Part of a small language model's weights.
Training: 766M tokens, 11684 steps.
MLP neurons of a small language model. Each row is named by its layer, matrix (up: input weights; down: output weights) and neuron, and shows model dimensions 170-340. Each number is 500 + 25 x the weight over its row's rms, rounded and kept within 0 to 999. Numbers have three digits each.
Before each neuron's rows is what it responds to, as a language model described it from the Wikipedia text at the highest values.

Responds to: Sports list and table cells
L12.up97:471496514482476484502523496522510493501544469492528469469535530502498505492514524516527517470479503517540522500541519504496513510436481534488527511477485473467534477513499537496482459469531511511511497477494473475497473469494493500477498499506449456490505515492499505530534513512520518496465488521491514479515508490506490484505520474456465420522506492490500511522459490509465476482485504521465495511521479509492506482526510494509498463479501522474478528458528560523488506488526533482520504499505478536514515538506
L12.down97:488493465576518502458465506483462508492505482541494496499469496513531480513445492506472511495486476529483540532490519538487510491499533552511504480537491483468515483529511477463466536468513503500497539463504507469478497539475503498526487500478468487474508506470539444534507486519502487524503517440496460505526497507529486510456488493493515502516529497447520484481522501491506473473524462487525545486472480477491485496510535470518521497520517513544477523467502505547522501484547507505513509512503480488523487538598

Responds to: Sports results structure tokens
L9.up337:522470533454491493528540484471502533543507502465491485560502528513495513470511502510468512521515530504489480487466514493537492510437491507477479485508529505530501529519526536532532499518507509556529501465545509485499461492527475489494469487460446487479471500478464491486472474534489495545502461526499502496451457487535513474516510524489483489503550519490483482523486474531523543526443479505492505512503480476487491520539507504519504490496498497495484496500533496479481494504473477483486489538482507488484435476520
L9.down337:479495493500477441555499463467537544511459523509508507477474481523507505510513522492529533532520499475527479491492485516540471549459511494515445508524492470514525502489498530514525539509517469492502523468494477479510476457485526526533534517485493507534517523505470503486529487493539490478470507527479532491518487488530489509464486515512493515464473493491488502532482514507531522534493483481474461501531435510483490497515522478479527531518497496493479460548529486518543563511490469482521511501489454487463523515499

Responds to: Mid-name word pieces
L12.up683:527533521523487484468510515466503478496519508522503492519509509480455495456528488511499484500495506510501475471489508517522482541540476506521516492528510493545486542494506485461495488500472516520525517519448497438476509548505524466514507460541519509495475519511510459485475514520536472472500519519527526520500486489481475506458498532493470497488495463485578514482481476504483529483516524475502480550482467491548419535482503518515529534496520496505487480501457514450502516519507524516508534538531477497507533506499
L12.down683:519530472514524490484498486492472507523530484514514468501528523481571475500525462498534519511483542522484495536502495451467519564511513511491468514506438479483518457476553502462467498488454523544507474466531497451528555472471497476501527524493488507468484512450501484501487508491517497470471488482487500528502464490503497441500468522508494497489484452468460521525549499564507543497524452509479484525527476482506479487487471502503482511486537507496483483502523539497523495502462469451452507531495522510498480503457

Responds to: Start of names and acronyms
L3.up314:489498483491527493516497494451502478495465531489548495458494536501490492468505465531503523496487474484493492534534550487544492482485524528538520543488511491511488511532466482549460512518486493491509462507479496487478497533543491518503501503474460484496468468480512486462563508463496546512513520489502529482480474489461555512495463524476495489481485472497470529491491463502534499492487481528500503486487499565515523503499511472525505508541514555532507550528505464488491470511531481564483512510492505491486483506484
L3.down314:468487499522458494495534500474485473499475509524477492528536512492503515461491479495481475534490488583429512529509533495531503556487521505549500532470513478528485465461491453507471510506533472502544442473489494500514529494534529534533512547487445516515493494492523535488517527496500482475519480496555434499456520479473559503498487512499526511524500500457480461484513537499511481500487497488577497505476521497487459505495464493512533473493532520499505479471512497520516462462501513520496544475524517528482487482456

Responds to: Inside proper names
L9.up718:517497503533523491487515479501454485541494480518517484508475511477476568486476485496506514525536505490559525484499475513494464499463498512512509504495475511529475464453529504512532464505505516517499529529511496492516495531540518522510528504523488483482500488495478543523471461506479489483490555541445503481493527504502480460496465496550484521484492527502518503475539466512466502460503499491505539532527502507486472474561483494535476498508503506466510498494488498546458510508482488514504486457496489535553522520489
L9.down718:517511514495500492485483489514492517452519487455479504469557480501541528531548483510531488488500482449502513501548494476482469488521499517500500498490468490502499525469537531505474538481517521474457556527523493492506471475500492500478473496467475493506483512488519523504518515486508508472503505503513549499498533480514503565508495489495501513466502504515489496513507489471486501504476491484500520521498517422481505534468495514534500529528478495511514492487445498505457509481505507522484540502519528517485479530478

Responds to: Surnames and proper names
L3.up1022:514523458467528496547486531492477532518524500499493505521515525483514499492467470504486499489498541506502499491526494525494534480473582540513495466517486531478523484475521511505459475481478509469522518491479535488539501531524497504508554521545449519522470463484489485504532491496489480524497510487514558518524566514527470527460495484471480510490518507492556495506492456462442530515506507523490536530514493470535514475493522492532471478499523518523460556459505480505495503463518514546525500461525489487508534456563
L3.down1022:539538516500526498523541486447501532515499511537510526522490492498434450484503510447532431510537533483458546456517451483467520513494516505529485521486535471497479534505488502503482453507527505495538483477509492492502492499469477509507543549488518499508492466503490488475515481560536509512489456512496514489454504534502474483466497492496474500513561475544509489493521547539494534478533489473522498501512509528510486485516512509494489500478483506487458533495509536488491515500514493504498503544509439498496480444470